From a checkpoint of a small transformer trained on Wikipedia: 45.3M parameters, a variant of Muon for these matrices.
MLP neurons of a small language model. Each row is named by its layer, matrix (gate and up: input weights) and neuron, and shows model dimensions 160-351. Each number is 500 + 40 x the weight over its row's rms, rounded and kept within 0 to 999. Numbers have three digits each. A neuron's up and down rows have the sign that makes its largest values positive.
Before each neuron's rows, "fires after" lists the tokens most often just before its 100 highest values on Wikipedia text that the model never trained on. A number after a token or word is its count.

fires after: "," 20, "L" 13, " Formats" 10, "B" 7, "." 6
L4.gate795:469550491515519481515544477505513518524542587492468472466414481564503482526476503521490577480530507563520499499468534501460480541494470444446546523542475454530562479582471467558466507533526497507482474551494481472504497559495475519543527522516514527492483531521507517536500489454464467490460542462465455517507458494554516493457454502531545526523490499439493406495469444556584408533507520494471478488429506498497481542442556541480502528482485457487504548509560483486521424476536531525586505530573447460439489445417570550466509518489627603450489498432540549478568471405519489483
L4.up795:460455512576491494447468504407517502549483538567534498530553524505524544467442459469535553512468539558510466553439459512530527466563561502547499451489468492513453503489476523468431482525475486489503482493455423521565494543491480566475469475417550551450554519564489471462497484548570531429535445488471457534542564479486458482452481456517439559575426571490565548428552508544513559526505503569448421536463514467548546443484519524583479483465550525573534517550506498527547553488427496579487470478550467492473521472512524542524471575490482479438528509482496504548484555489569470499

fires after: " the" 55, " The" 24, "The" 19
L3.gate509:493468503519564565490535550553466473464472472457571538609536549466478429508445432494521407554482522468451454503543545511540461472456531544425543501479509475556497522456534556462529539496535464445503498558500484523466498479452521577492505490485535477498586476475490458427507546532439481571536445452554456512497524516484527477497508517472498486562483529504555481505482542470504605448559544457538536464497545609531531514507511460469539489561532506493510445482507539498507487497527464509513482454509446596461557498518478463486494453471561456502560545582495498479533448448486534476
L3.up509:517534492522514506515479492523420559495462480451499493501502592495516477424535529471517469468555575468465436522586497499479448562516505453490444511514498475595515511480530519604444493534528469511574503431495557556515522571512558501511493536463469504449539445559539487517528489476464503510520522408468498465516531539520482544518488502460439515583486555459465406520492527566542474512497470440462438506560568534533493500534508437436432502475520491504516474427485481490457418475435497583469530446495472514499535483552467490519455486522543492497442497479473557506450513448511546519

fires after: "\n" 44, " Score" 9, " date" 8
L4.gate800:491497519525519455476490516484476484493485450532533537527445507536390468433540487556580459491587458511436529560477513505431546531530549507473548454457547468523469472476490478493522460517481520459490596529506463480480420540534439568487483498430549499452514453474472435479464540440486508549500509509501516508464507498537544451545497497457519564499528498479524516433483424555492515438579510510533534482470474506417480550484494512402472545506643436470506476471432518516546470486517464509543546477521510493525458451552495479516469526557516528509542528514585514448522526463534505528
L4.up800:501607458493498546455504486579466506494503533507505593427493546540506514516446471536463448506479577444483446539496479490525519529532446489569492491487436456442486527494498483516546580483454485524486457503447493592584502536524484486500494433485495477531497466491488491449471529492524410530457555462506601480518475464484450473470585535534536414450541443499451436462520432527508507540542456492528484488500483462456543557471490486452516444546485562520552530534474529398534535521514446449531479512470524520487566520536530449535444523494559581474470448476571553436505478539491484555

fires after: "\n" 40, "|---|" 11, "|---|---|" 9, " made" 6
L3.gate878:429518502456482593485477548565513457468453541472492538478532550531436479482548568472497456515486472515557482574592597475521469474541534517520545513530504455457561473469508460571522428506438517512473473517461566515468489558511577483437486507496498505418491468486499467451510534481570493483445567591526531450507445617460522511480528592529487587483517526481502458498540466515464454534475523495510537504493514510514509458477502593491406513436442494536474540496520599533545475511418532473512526526517467502466521535533509544496436522483471443484458463538493488496502465584472510478
L3.up878:534493511419511530501520440520540480551465478429470475503499537529485498577432498485523478426542470453470513539508474492484451528549462538499535558446537529428465488520488517480443454550528509475511492451436511534543511475487482463505489504467480475558495488484502478429449482565414461476459509542507509510450509512438479486591522586525572438471517506500520522476494491484523499528429509553479518567525514515471548460479478485438517574454530524522493534502546477518491540521535501563543452501490504524441537540470501512497562547511438565482534482484554484527483481564508527485

fires after: " at" 16, " the" 16, "–19" 14, " In" 9, " in" 6, " A" 4
L3.gate845:469475505503529511509491458521524522488474589450478562500531499509498525500485497436510502466503555493474417468475483520424442496571492484465495486553529435520530401496467555477458491504466498447511569461541593475450517545581437559511466497495555493455490570489467505468552482510440470532570463519497513539525494549565483550493560499533500450446513541420566446511567501442447529482461473428515529434558561502499509506528522423505494504505486527454474473491500466431464502525509572529542537511594555495431595478554470524497504531559516524553512503537462498437466469560459416479
L3.up845:588536515519528467518501437470431475510565485496503445544433482440496459417528535503478483510435501418525429473570439444476538467577506533522484643493532532446557470504476458466490468423553517511512518497447512519535461511466494552460484529555567504523439453510520548497567473517463420537457519515579477493388538572467520488438529486570496445515588573602505458492464467496518490422513455447490471559420481495492468494561468515518490539527529529509507447500521537473472475503572430490597456526510505495496484520439436553561504527449508529575495471526471502537429469472525515477

fires after: " |" 53, "|" 10, " at" 7, " the" 4
L4.gate420:483453487475380485518476487549493577474484491520489560481528501494451525459402442455525508499524481485527533461490508500471422532465549581448506571507510545491483445498413544480493485451483485536542614492500473494505474539500425501496494468517483478444537482508492458535543482506486473510459475512504517501562495527504499518515436426512504503500418475536475467561502511597509574522537510562607502464544529530481517418425456559440515522572500579551530456525445423436434471509537469520465508433436419506490549544555460395496481486424493568526515522554405466500485471566513468494
L4.up420:582465511530495479477525508501442483586591479499496487528496507552470558465396476465443496519420509475508503501482474450513540500512497473476472578450483426531508520481495462491563502524499561492501502487494538529562500531434473499484480550488547495524514496535514490543497478543509474498513612467493458487551467517519540508524529490526486497487601522417454523539451509546488471451563494516491527477453437470515509507495474529494501544481446452422531519500550531471433500511488482507428511490491479460448546427484516560504515524542509545522578539546496528494489470518570478524

fires after: "\n" 52, "." 24
L4.gate285:496507491579452514494501607464435563515497520516516438522516564524454577489484561479432498573539457516449517560528567463438433497506462497492433405505452480455460485537428411530531550534469549555510572486509491440509507532442473428473533439544547487480469516497538493501493467508496475457490473499463446534507575524507442523465471486477501427455517516534544481577468432454545478604512494566428548443436496514473547456475467488528516489490524496475519498529457566470543518501491520433539516478480501499551473512496521541506476460476522464497518455478574532548501461492494380531
L4.up285:527471553531449452565415516458474577608505563471558461451482501532463503470472594477443468460486471462454537526523517448528526494480527529426499465491498539503568488515469472563500515505490490537527504543558574509530467554475479480559511432510564521490514491505537529457458497503531479515490539486462514484469515558465464510490470477511489591494531534501496567454521536563487495524410494491553474466451465540591519501459533425521529460521502479468479461518530570401581556512499539514498452488463556456518488481508557560515480570564540498519563439477496550455521468561565574519

fires after: " |" 35, " 3" 10, " 2" 8, " 4" 6, " 1" 5, " 7" 5
L4.gate602:541479609521475491476524571476518463449511490511608493537496530547531496531455482515412522482497530473531523490535534468514546468493491503461484440484499427451552475487519464459510569538502534514439505552509530461542576507439549434531569533506562567477429455492573516523511439553569503539489556525500437501454474569497523615495530549468551532504492499463484475518428473455481537519510485511490455549468482613465507491481462514456502489454499473501487408593463489515506549528528478460520539508478483504436494468541523468454434544509504471495530435502480520530528476573451516474
L4.up602:535484524574539538459483456513536549432516531447569550482520521494417451549516518450527506522532459486504496572448488561555515480457477524505534470564510484479509475485498506560458502542531423528529473530496502532549545548477495497495540515512513524563515518491540458513497501442518473478526545475442561534509366505452511544521515542519481469477570413515472439542451496510485503578522473519576458427512508558524500493496507426456485383499495565492534530502509605509559474519496477549554507502497496471544560537494522530485539527504493499466456479485546529505507434500467467472

fires after: "\n" 52, " (" 7, " " 5, " \"" 4
L3.gate143:539534558495489542542418561612539490506533495536530544450497525516449457458447503515479519481474469478502543486551487486513526511554470476534467425498455531474429455609548517435520460443480574480477521412482545471503495505473492464445550531523464538548489479556498544472490527447508486513557558499500495512517531557522498463517464482475515479469484486525477511563537465534547579525452494452535427440491565488510486488520494437513546458496498447531475541479485496471555506500484467462520519464528487473446429541503494485557476552475540484569492447533523524489506467553530550487
L3.up143:515524512464485499488468457480472527511512526426528537513480514470489469570501476357515486519482472543543489483577478466474574472532511472425454490499543522562523525537523433514500499518486461514475497494547561506539542533446468465438516525541481536443384482570503444571483433511547486593457511468563446522476548487469458497510456509474480483527519520483513489449594493534460455510486568477484459500484473457487499498553575549584538551535436568512487494532480424495486442511516590499505500518453517501506580536470545506500481542534531551566431536522550466531492569582480436462

fires after: " =" 18, "|---|" 16, "|---|---|" 12, " " 10, " —" 8, "|---|---|---|" 5
L4.gate608:560480475449507554474486561563448516511485474595423535495462473469520549481492511433446471488516504462451493498479579531461504516511480533466536514502457566497491439454441554478527482444513515457494557478521552482590494535478458430495448546474429471497530446528507450522561593428525553466476526467562528488461520427526443499484524571555498467489586471505485427534486508449538514422481473458469471548485464500466510475520581546599452466562487520544548526512566521554499569482539559542470555530482510519514488555459495567366493480530482512493473534516522469500532457517484466564
L4.up608:475420499534462487529488506467515477503535479477467439493473500519541427532501457499409465484534522505474552508568476556522432513531521495542457470474598556552509562470529460574486513520466517500442405528450507499505493458519499544590535579486549486515562498454545507539480516479562551461478507461448492520578502566532435525472488515460479529453599519584515463439524608518467573506494524440508544482477491543500453516496552515568573452576475542518485482477488522491594461477475376480576497443408507517527460504564521539520573545480484519427503537511496471480523525520505567570

fires after: "-" 31, " " 11, " (" 9, " \"" 8
L3.gate888:526468442509491522555515520561499504506619543502504488479590512500527535497521510499577473554475430444531533525488436474506488460513481521431409466512487590531474499491610490537487613533565521530503455465508541476468492514546480532503507540540476473501542450518457480449474449449530478494516494483564524532542442480524483501497543482461432476499469541460564464485490560549449515496509495523563505477497500553557494523499507510552562439473521485415495498470483447488488534553435409481502443434518530497465461604434559454422484491449517496520505465477418440491562474516470550492
L3.up888:501549478537486437527479475541471582454485517448509468527525400497477536484465437474481478575417557496547564489546481576550500482548554491545488473525495544532543497511556531504472490442500401472461438498486424463515500490531477545532576493522550530545458458446415491475483524452514449581455536529502560554465539474433492465499501449466536457521559530493458479505502496468567520567469482505508499463583489520489511613479455633492495441480521618577499500514515512436531503511487479505527495548556500516469568483485492485521500539466521553499511421447445567530472540502577536498

fires after: " |" 39, "|" 25, "\n" 22
L7.gate315:559507442509465498570504532483497587539510561432542502552424490433527522500510501468543563465542437460476467451548438516478485482505484507459406495515501466523445454536564510545421516449528495486523465503492464501526474491467530513504440542380450571430513436541585503470479609512434501475502466532513534501513546525507512532485514523483474459568517583464513585500537446535433508480621562396437482470521571490492487502499444446401438547583459479530516457494482601506485503459485472521477518458467502396477497469490452476470452555513459492506476530459512473541511530454498457590
L7.up315:499547496510493497480495489485515503560526544508475510484503468498538502461464479467501501526481531494499428537481440487456599492556492445573520483471566479639402550446498539508521523497412576523469474607573489506518494437480558477515511429525506472506475520585413513449441489451475461504543492500520500530495535505470449483527492477475451458479488563390471488544587524483473585491480545416527547479541452566472480512446510480552424469543573576405516496491472551477489491524494571518579480537445598534463503502482567458476478506429523536499504476469521468538504513628485431449

fires after: " the" 63, " |" 4
L3.gate234:505498483551488545556496462511528512452481515528480460521484496485438469453441519477533502559544555510551434483544533499554516539499578500467517486499475478505528428461509442486496488558501505604563451488444491506522484507441561491492519450552510521500553496550430507495532440495527495494530520555509519587503488422542428575439493477503520541517527419498457500483450485477463472519485432520560523474589450544492529509463466530553502501435533565575478444518434484534496492498450495513440515539453459483543564483535559497469477461528473498469548525485541551561533438493509495522
L3.up234:565546430510536488384481496519524503557480501452467508459434498527536509448449515465549510567530544509539418496423467459486537488504512513453548514508487543500480461470506502491456488491552497532530533571502510446499519504530452453523502513540558490522493536487508528500456467484492598442527462518517482479531412470491452493501397517535499452496480490515506533495459529444520525481517510474510454458560564508531501487519439522475510468489530469534486406489483437435475549496485434411474528545481463507526559527503501508541505550573461497426506501506452443494513513514516494521

fires after: " Apps" 11, " " 11, " 0" 10, " —" 9, " 5" 9, " 7" 7
L4.gate78:541539479494535542523478492594517396470512490501507519508462491463581522489465494485496457479542521490497461453513511556483533490532530495495513548487492487466492507504461576437496548462470466498488545510475435487523543577553479455490500457543485449468445473441488495460575510509530508508454525513508517549422462530485480472439508498536520519488455511557592452524534492414521464531518541557480517491494523469487494542534463556550441491543505487417467479576468475493530527473512438473505449446563502457475514513550532520480470494510565504493524520543449484479547498594513456498
L4.up78:575451563499515450426572447514470499503494424491548496502505489517482586500514557537440433441543441476441370501451512472476492488564539573493480517465476474537536529502506534463528540456545493563465505465446477538442533526502489460461514437526533578414482489473541511429588478536498477438492573469489521543467544509424495446506512521499496505475498421500532447450503559509473521441537521483497483514481479537457471513501489520506581417595488427469468446482526477617458451487501437482508534521579502482525449502455499539480479459495487479514534503432517493470544500545530526483

fires after: "\n" 60, " |" 17
L4.gate579:442547482456525488475465536500450495503517539428527489519522489549415494529533524555488477551540392560550480430520551575499509523578458502467492519502443478442435496483500547480467535471483550534519544462465504502429455508536516509510487517541453497471525479498507550502476519495514449460515438481437498559452512578491573596470540477448537447502526523464596506508455462490516521491555542468538464510550558457457424475399485449457553496497482495466453443518480628417458519468494508502548528492449554494471528522424462470506453470446527500597520528378540501555527463471470457470
L4.up579:499534473484478442504520503491428501466479469523546518477512535459527473495451511548508439515481580538516522440560472492508444479529456495541529527462473523534495483466418501471520505462601510543515491535439478480559502460574521500485476501536533508530526539532440530490537479498491520474467486536560492462516511399562539541490465530514500498538450518462520553515546476552484462548511452510534495489542455452605493488436484507498505429508517551547539483441592518522410502447509494510472500446487526627434507517453487497632431479428474568498476454482443532533517442466454540542

fires after: " " 22, " \"" 17, "-" 12, " (" 9, "ş" 6, "s" 5
L3.gate578:526523580551558509545508463595502481509516489467513489520474540447548529534458548519516525494498527542514519462456485555512520532472444566507449488515522466494547544549489577536453495512474620509557433402584511538548539548520511477468507534556515456465557548491476431524462532429495487478495540481527467457520504535504458532483514510494429485538540507545521493513494452493459486538447483415450494486509417515555507526504562505447383444470525524628511439458501526482504505427480418489451568458481505522496526556506498491497453501482485527537499481513498505482476582501466493520
L3.up578:478491465510562511488506557521533508482499507511585488546508621505520441492445509473543471505447491528523524539474500498446486423528470522533485464430519502402502528479556479351546523480479477500565469640490512484468518530457553522462553517499551474476479478518449487509489536482501505539456464443532477460501526550439543497463559523476501480525490484487456510470518513509450553480489538505542528472490452546531522508519509469481509489498553478502518564536499460545515540596516423462521447526523482504450522460531467490463532545520508522507563502467491497473473522493536509406

fires after: " the" 54, " The" 10, " in" 6
L3.gate561:461438598455538474470465510520535500494444556506497516550529470502516491485496493545519509493512540442402505404515475491506487519504491509543467503526499533422495479544516525488575479499481461512515495545438512495486519489490536514516492496474483506502479479458521505477581525549480481530520578493506467416512505441589551499497492517483574476479554493495439429479454490551514508481482497504440414549482508500604490522469436548518446411572491516506543455486532480530445514475549432552516477553505535511501522443520498550556491500532490491488516482495539517523470469481525507495
L3.up561:512547502481559487513550570461484464550495468493507534449529495460458476470535499536523468509577490425558455536511593417491474424450496606507530502565518572476563465521476569544462488517597467506568443481498469538531483473515493481524461527480546535451458566507499513569540532535506543549473487519549472480424454494593519497526464538506488460522491530488542521447500559486533485495528530439557465574447563415538539461517494454567440493565546486591505541432472578501534441509527455536490478557582449483484482537534495427538530470492429464544438498506455514468437485502472550564

fires after: "." 80, ")." 6, "\"." 5
L3.gate769:485487481439519432542441486485538444453542504433577493531537547496490469535493514476415608519504492542531541562495566524452558594462476455498547428517502491449498505534468485512473523488505579495504448472494498472464540535527505525537524479546551546501448543458576437517544522523520555509497512484472595491493524458518489538485460482492529396554473561469440535526532463418469469463493502483519463519537479517525571484541499512474532435466378541498482492405479487536499484435484541482523489458563501497556500500478473477519433451512526504517467466388486545493477426419558445501
L3.up769:463523437527484442509536467466503499485460496507474572501484499450467502483536468489501505462500431571529434504472522443527499429490484505540539507493504494455491505518486478529498500534491493576481492529506480545524466467476505497433573526511586534507529578532526488472511532523527477523488451473566439445528484540488485456551500521526488505472564522468456509530510534505479493471423495514514472476495436545478474506510505434447552538525521485519478567492542484448518521586511505504588466602519560476418475467544476489557474466525433407561568470557530599542488459465531589408

fires after: " the" 43, " The" 18, "The" 12, " |" 5
L3.gate43:456503470486482480485563497473493551506454475502538542494475477571458522468531358375538471571513524435490539476404470435471505504508540494473466537488502456504520481461534520522504601487519489512514486540550564453519499539476436510500454566505463540498452528463531443470521487541452599585520466521528413453509536546519502463618525521425475466494552479519467442456494547444487523487524412469497499514500512455526486478493533509547413489494537436499508492501475483514500483524509455530539487525564524552430532514460499528529457425500478516460493476493390480517526494423530494474
L3.up43:493447512474505509554508495498416521402415501512548559434539545522498427514487429506463532472497479526554609527497485496462446476599460460444434480539535515473528556520523466535450421499519484536557482470455470515466511542469519516572444506467552474465497479539557439479511513520506460464533459425414534575532506490546511534539528526477504518482500553482470448517532567431505522516506547450545477460466595517592549519521520531457453465554555514520485446544509466631517542507430455533532501480463515548442488523514487461549527437497542478429538502468593504467448505559440548482

fires after: "\n" 99
L4.gate571:527462506523479519490545491562499400489466548516540534506476530499497470495545545564464512525375496484514521490514482513488494428580509470497521554494494526519533528450461542521564427476583534508540545502519529482537533545488481469441505424537473601490539471547450466506586467498509508537507444579446487517551534595450478449455529510557539564574472510456566496497462529539464512496499461512544554512563435482506533502494547510461467561466500532495508503452420488495476470448515492463479538478491494525564471438576424517528447505501481517478449499535478571478538483491478439519
L4.up571:511480507490505510456525460507475524512465516506463522531578488497461517550460448481439519550446456437523462507529474557446457515538525496490434524423491464525489470452548499491529476548568509512494550475541493537566481458555465521397514509530463449518428457546407505483458539467517468502507471563551542499466538470484562427498421489503473508474486538489570550536474516445523567489469537510520443526560476484465505497500507438532460523492542529484518489453439446450584465395556501467493487562523412510454516476440445476520483437500449496463479495503586431501478499544539535541

fires after: "\n" 88, "==" 4
L7.gate405:630563511470500459483597543425488463447526488511469555466523494478534464442434544403559510519519491592451427441517451445528511437450527526491501500516552530536506531529471512550535646519451540551511555486522470458533500595493531428441514489486510412517567477503488527466474487463514506401484448518512560474523451503543497524500550466544551567455521544477463516537498422441432521544508492501526424429550551513481562441478532545502428537524498504466557500525429454453541511522401533508511563532560374496504430512513474543469528535467498509484525513524492521400466487436498498483
L7.up405:480471545521509452485564473499473498423516515482550469404432486520496512537454528472517490578509568547430530406477510581532509526568490438482517486510498473505613445469510505462482505508536586491514491512545410520553483530554503534557501519520534573551504450568415515439492470521447462495546561465552502485515543423504481505521559487447445486445539479422506542474534601470446484495426503589492513450538520568480466513451488592506487447598466462525444467546481529463438479505488519450459513482414536513531494471509492465558504529436556495463489550550534452489509490555509491514

fires after: " in" 23, " In" 18, "In" 17, " 15" 5, " April" 4
L3.gate101:539530470562455507480499445520535466517467476492545480437534474509511486499590483526532472533458502499513467470480474450505494469577515559541496470557515510506497533496501530503428475492448570476453480491435454496462554458475519439485542424429492476497510504472487581454512496549419479474519599461506466488534454519547459507531424461428507518537507460550557527492469556555466519489491447465500444582520527479584466537485511553488510477467563405514488433511527503451483503533524468551500552543449506467543511531527573432522438552506526506584500497524507580460556516510515547503
L3.up101:505484565572527488457515500578485523536509428506482525535501570519536529470558497483532481527527468536525391462467450531542506514539486484491528467482527529553577422483479532459465507495507455476497545464495486475443510441566472490553512427511495508578483525511515485545494490542540444507470533465558576524493523551529498487462517480513493566542533516500539433425572528425518479468485516461469520520482516437513479476477526517567549586536478535477477466460496472588469480532499534495439456527452507538473560564456515477500476456545435537397473519504450514506571503426497524510

fires after: " |" 41, " 0" 7, "\n" 7, " Arena" 6, " " 5, " 15" 4
L7.gate283:449539503470497512466492484508514496459516528523488496485530492494530505575470488463500540494508524476451510469481421574385531511451547482474473493471493477552478493605550517541467465482448465434467510540421487522441494578475455496537465478499515507545541436565416456401543496470458488473484477508533488516475503497526467492546444483498504467486532580550480451452424475455559554553467496452580406509484562521526505531487544414472402478468499530444547489503503546511528542486426552530527493481438471465491492535476549539462514539534529567456535456503593510478507422492547488451
L7.up283:520495527521472482511449483547490503536458465522551521586541534563537497464527450501531509484526480426445500493464528524524499517487506472559462460562608531559501501493482508494540505533567508520558566467538440502490467535525511527468481545451447466446550502530484488516575458528553456455498474480533476496497504451574535477486557475514492475480524568566523545492421431444463531411457525540533449482507523457558524511480547484507544486486493509531424481580536469465494510502514528429421495524464518537483520522514478454480526456453470532487524498486478422543469389535509485489

fires after: " " 35, " |" 14, " votes" 13, " Turnout" 8, "\n" 8
L4.gate337:465479473531482473450594506498520489515494505531498477461482510468435463448521469486481474429526460460531523475462531496439567537508507470572452403507469517481485513534502496458443553481474454493526478443403539514507458487484489449500507526546614506487515516550438497495511532473488501573528453461533526523544409478499465553523549527523504505407454542517473576488431475416513559468530508489478494524518511444501493470490497447495509571530505453514479478468516455549474482534475440430530479453589511484506529456416471521456496451474469498503563496516545473480460536492505450536
L4.up337:468503547517519506418519461510528521492472513474536494483485546500518547515548542463504580550520496444503463464507545436550526447399457508485540500514547482543482531494496549484507536558472412478530497524464534593456477489537598524520465556539524437522471455527483520564491549511493515524531466499566481489500382483484459415494495511482501538565522545484551414459543496384472514520489524478512587467542515500463503541503405482502552499528521465478480487550479452558496476501518532560440504485515485465481605486495525547511497419503520446476486496451482531487419542470463487511

fires after: " |" 35, "|---|---|---|" 8, "|" 7, "s" 5, " " 5
L7.gate668:458488505458521481509458478477490534519414372527527526493464463541521467434451461523532528536470486458469475504505550563425476503550584489477469484542557531517480481498513523488491520427525540499504517474531436479462472474535550449440549569494439520467508496503421499538441467518559533509476546468560485436560502496472502474493538467480517461489465531450497459538571427559546519519596475561477470526570542556437505488485479511530426527550524471519557490485528592504464381444520466486454473518551536492467530459442559506444460500547511478478499518487572443500473541512531493454
L7.up668:471539491459581485536510453505407466496540511555518514474482541533436436512463519457475495552491453459433502576552487603507537550496526471508535418484604416527490517484470475479503505478506532445502478523603454544539516494488514562568451502451462524432486495493443494495514438500497487434459461433486537556536557598528523538547494532516504532554489422518519553473493470540527538466450552570519464449470471511553544490436528467535507476550506506540552519493525527471495514471522499448476533555463524487587481523605517476539559501515438486482515527496485471458484457541473463467

fires after: " " 30, " votes" 13, " Turnout" 8, " |" 5, " Labor" 4, " Majority" 4
L3.gate882:509495478549501575495505554504562467480557430456428498546487526481467541462509500493478448576429506441509521473503488439567446470468442448549510521510506520414560533526429449527475515438473495510452515568545525558501573560471553506453540508520578512531494508520473485551528504563535513550508477511596529463493512520486551525529480502504564477396501551524491489515430455406552501519535482515563483510566468514484505478504508503514550440522431510526554489506514450425540494453515501464476445492563532518505463536465552511506500504550468509483497485480524461449567542467537454475
L3.up882:507577513573536445515526474505503542427420492473510469508542563507495510550568543518494448525452492447590513537534471553492470447495432467533484465476472455459417600598492504556494532516546502527497556527450510481486479562430504522542515531556535483499503518499534455524530518546555475474468540512547482569500457494537464446494471403508544525440513501500508525482453489447503554537531622543559509522507502524548492478532471501465520429478449474476479526479472509526463420520458544484556508508496492468546494473547516538450490482487524473542523530576471515545453494517482422458

fires after: " " 24, "/" 12, "s" 10, "P" 6, " (" 6, "H" 5
L4.gate886:514488506512473434516516430513590547479485405487509505427566463513506478508490456508534451460524490509504419432444473529546494493522487451569472536423447490530524474456548482533525497558443535476593496429582479474484468458504447462566528495504505435490567503539534466467477516434472505505457430473452544520520487489508482496532492355477487441497482499589527539476479532472460462500473441486578506540554451509454475488497462598514452477515548553499446564469493503448492526442539492510486525540501508553503511502492489463496580521524564552384558513477458458483507525537554447466
L4.up886:438504491510446515521519552474450438416466502431472564430566522482515423526524573461463547464465434533574503415532441490454500469557441500490541514487519506524527481462441492547451440544482527486564471553494531519495488570547514552466550537504512511511527580519505512497389538526513479539473513498510497513549539490471425504427497463551509503403556522452449527519472550512482465502506466551492520562444532534508447521400450467472574465458500518477493559542563409456549494452432575563566473418532517481469515535501477476506526528531478493559532533554461555468521470537474441496

fires after: " the" 51, "The" 6, " a" 5, " The" 5, " An" 4
L3.gate144:503524479511484488528493442512467497449505514516496475459533535468443443433501505518513460578464488564454463538509509582509506514491442536562465483505531519543511474457550447494436504435514530497538504501476581451364492513467443475467498437466535464472466540471457497496448455447513413551531494492425492546481432513490471462471601497428471475511508502512511465457500530543555478519520440463503490464534596505496480489484472478541515561504565470522583510446487543545480451551545497429510507512428494508445532528502493520548484454533537439486519480434475562524501520487420487488
L3.up144:547447521477460555504556564523491595568541479474506438469489467438518453544504468500523502539514499462508511522555513501537451507571490520457542525551485482473532595480438479528538504529524517565476483425509475455547512570509561474502487501508456461517470523526527492543584554570500460519500505478396483469504520539468476421471494472483503474506544456461484552510494580503526487480476443541538517532554605513531568487530503490576518509536516476524484510500523540543585476413485447526476488439528490494524520510523565563475506492458512521487485505460526441550511472544508455520

fires after: "-" 63, " (" 8, "/" 7, " \"" 5
L3.gate399:529520477542459512532547490461551567492532518525516548551569469475548533463516479523517427414526543509523523483572468402520537511518491522442418477502527531547512517503525481524485564537526523411472513503507534449508534464516550439504540434572463543452550456545432532517484603453484480538520515513501523532501503463451501510581486497582464480513503467498520479508497433491528471495491481480526446565489552596602534495464523472442534532543522502547429444543520497535496481457469535500503452424526516510456539560484540483509500511457545464429472441546510490445558530578409490421
L3.up399:525534429495552516508553564581467559475551518528470521536543525559487440501497426522514491483530491490514507506498490524495493447527463523431525471478498484438552493509514494506502516443590465510494550486482453529462536462514558478398445409483510459486484519456483517563537528470510530460502484563468500588569514490501498455542509527481492514512520486468481512458488473574551469559508514573459465499502437420504479449444507563495358460477466494485475494484461528500460515531505445509505456542490506505482506472537563585506478491561554600461502549445489552443530542402503471445

fires after: " where" 20, " that" 19, " which" 9, " the" 7, " what" 5, " The" 5
L3.gate86:521465507439456464451544564606562550455500479516504601496515487498418527557568505503493459521468583480526392580470508492540512533562502533485492470536508460477528550482543589521527539517516475509515484501441556526466475499499540518536562468507553494513494454512514511523517468532474533515589501509503491497547529521518444499492497602470445507535543508458497508560459515522438537498533494448545523461555476472496520526467526422478465470452476510508527515410468551482441454498491548487455496449401578456483521456490465535582483511543522518526491546451461568531448529472502458510
L3.up86:486503516548500437504456545464447534457446506486464518514500533539542414500489410481442487528506510436509449578449530536511543504405551503427511510488537539449441581503489490510511389487524482537535504498515453520540512475484529516600480509515517548501489479611497453425568460496443474536541572565498478505517485528569536506456527508486486545538447455511439522448473540445499490500538520504526499522490527550534490486517439496483511551485533549408499535516488525504526511508554536550473521484537550480489414479529412533506486498489479547574461445459471463551514533509523532535

fires after: " the" 23, " in" 20, " from" 5, " between" 4, " 15" 4
L4.gate305:541556551520499483482539520568489489480515535472470547590460525490453428504443562496522432560448542514470555508487548513479472560495457515459465576471488516478483539517547488491517455417513563527449471448478439510540519558520488536461517498466535475464472541488490489551534523466478461546541508480500501426483475501580468500467446464515498503450531554526480534444502518522477449488441484443522507480432514484458498488522488564557479523526492577532484541493556499529492535506557460506504584522489431469528490517482413526518496522528505484444559502489569451544436440525455489491
L4.up305:503454480456529514498505478476535560403571511482522567499513466510527425473515600498462502509525498538480477520478491488471513427507432556566546399482494512488529487471492545524494430461567522521520527533422515461474485535472460524487475485529557455428525530519549521418431472486524578454538474530561582484492511481539511558533528536539425532509503446553505513512512447501473458503557534509477455483515467497539441527413461441489518481537532477489538557556554443520467502438519471496551536519494472468509470549495507447530468495484497432510466520421509503458544496481445478534

fires after: ":" 21, " 1" 16, "." 14, " 2" 8, " 3" 8, " 4" 8
L3.gate261:500527523493464508498491482554502439456559520422546492517537491522511420513436521485467552467579612559450549470447521558493564539511470508543419422381482470454461424472525573516540483506497511452514491485518545500505427486477537467509581495525515542517503593508575516453475522481482497603470473484487494527539499477523502578524483574509506527489504558491561454538522572402534477477482449556489490419557439519513475527514482471477481461503453505490465560470486499533505504441514532552541519550509463509489567551436446443526505466453499525439443456541421540606455535530488532468
L3.up261:491449453460564492532475475496508465522551535545486527540524581537482570446554531523534544526549531503497485565427547508505509531502544558497492475481536473524443513481471455437532431523524486457487531527452584480565467443445428548538474530549453485566512476446493444505450531497517527554578518436478484571563542532457421457486523422483559451489477486524496558567506529519648533509461492534483539482532431523461512532508487521413472461593495491527495498481508479493457498509443443507517514519537526509514479540564502505472466505444502485436533524539543491490482552478422505435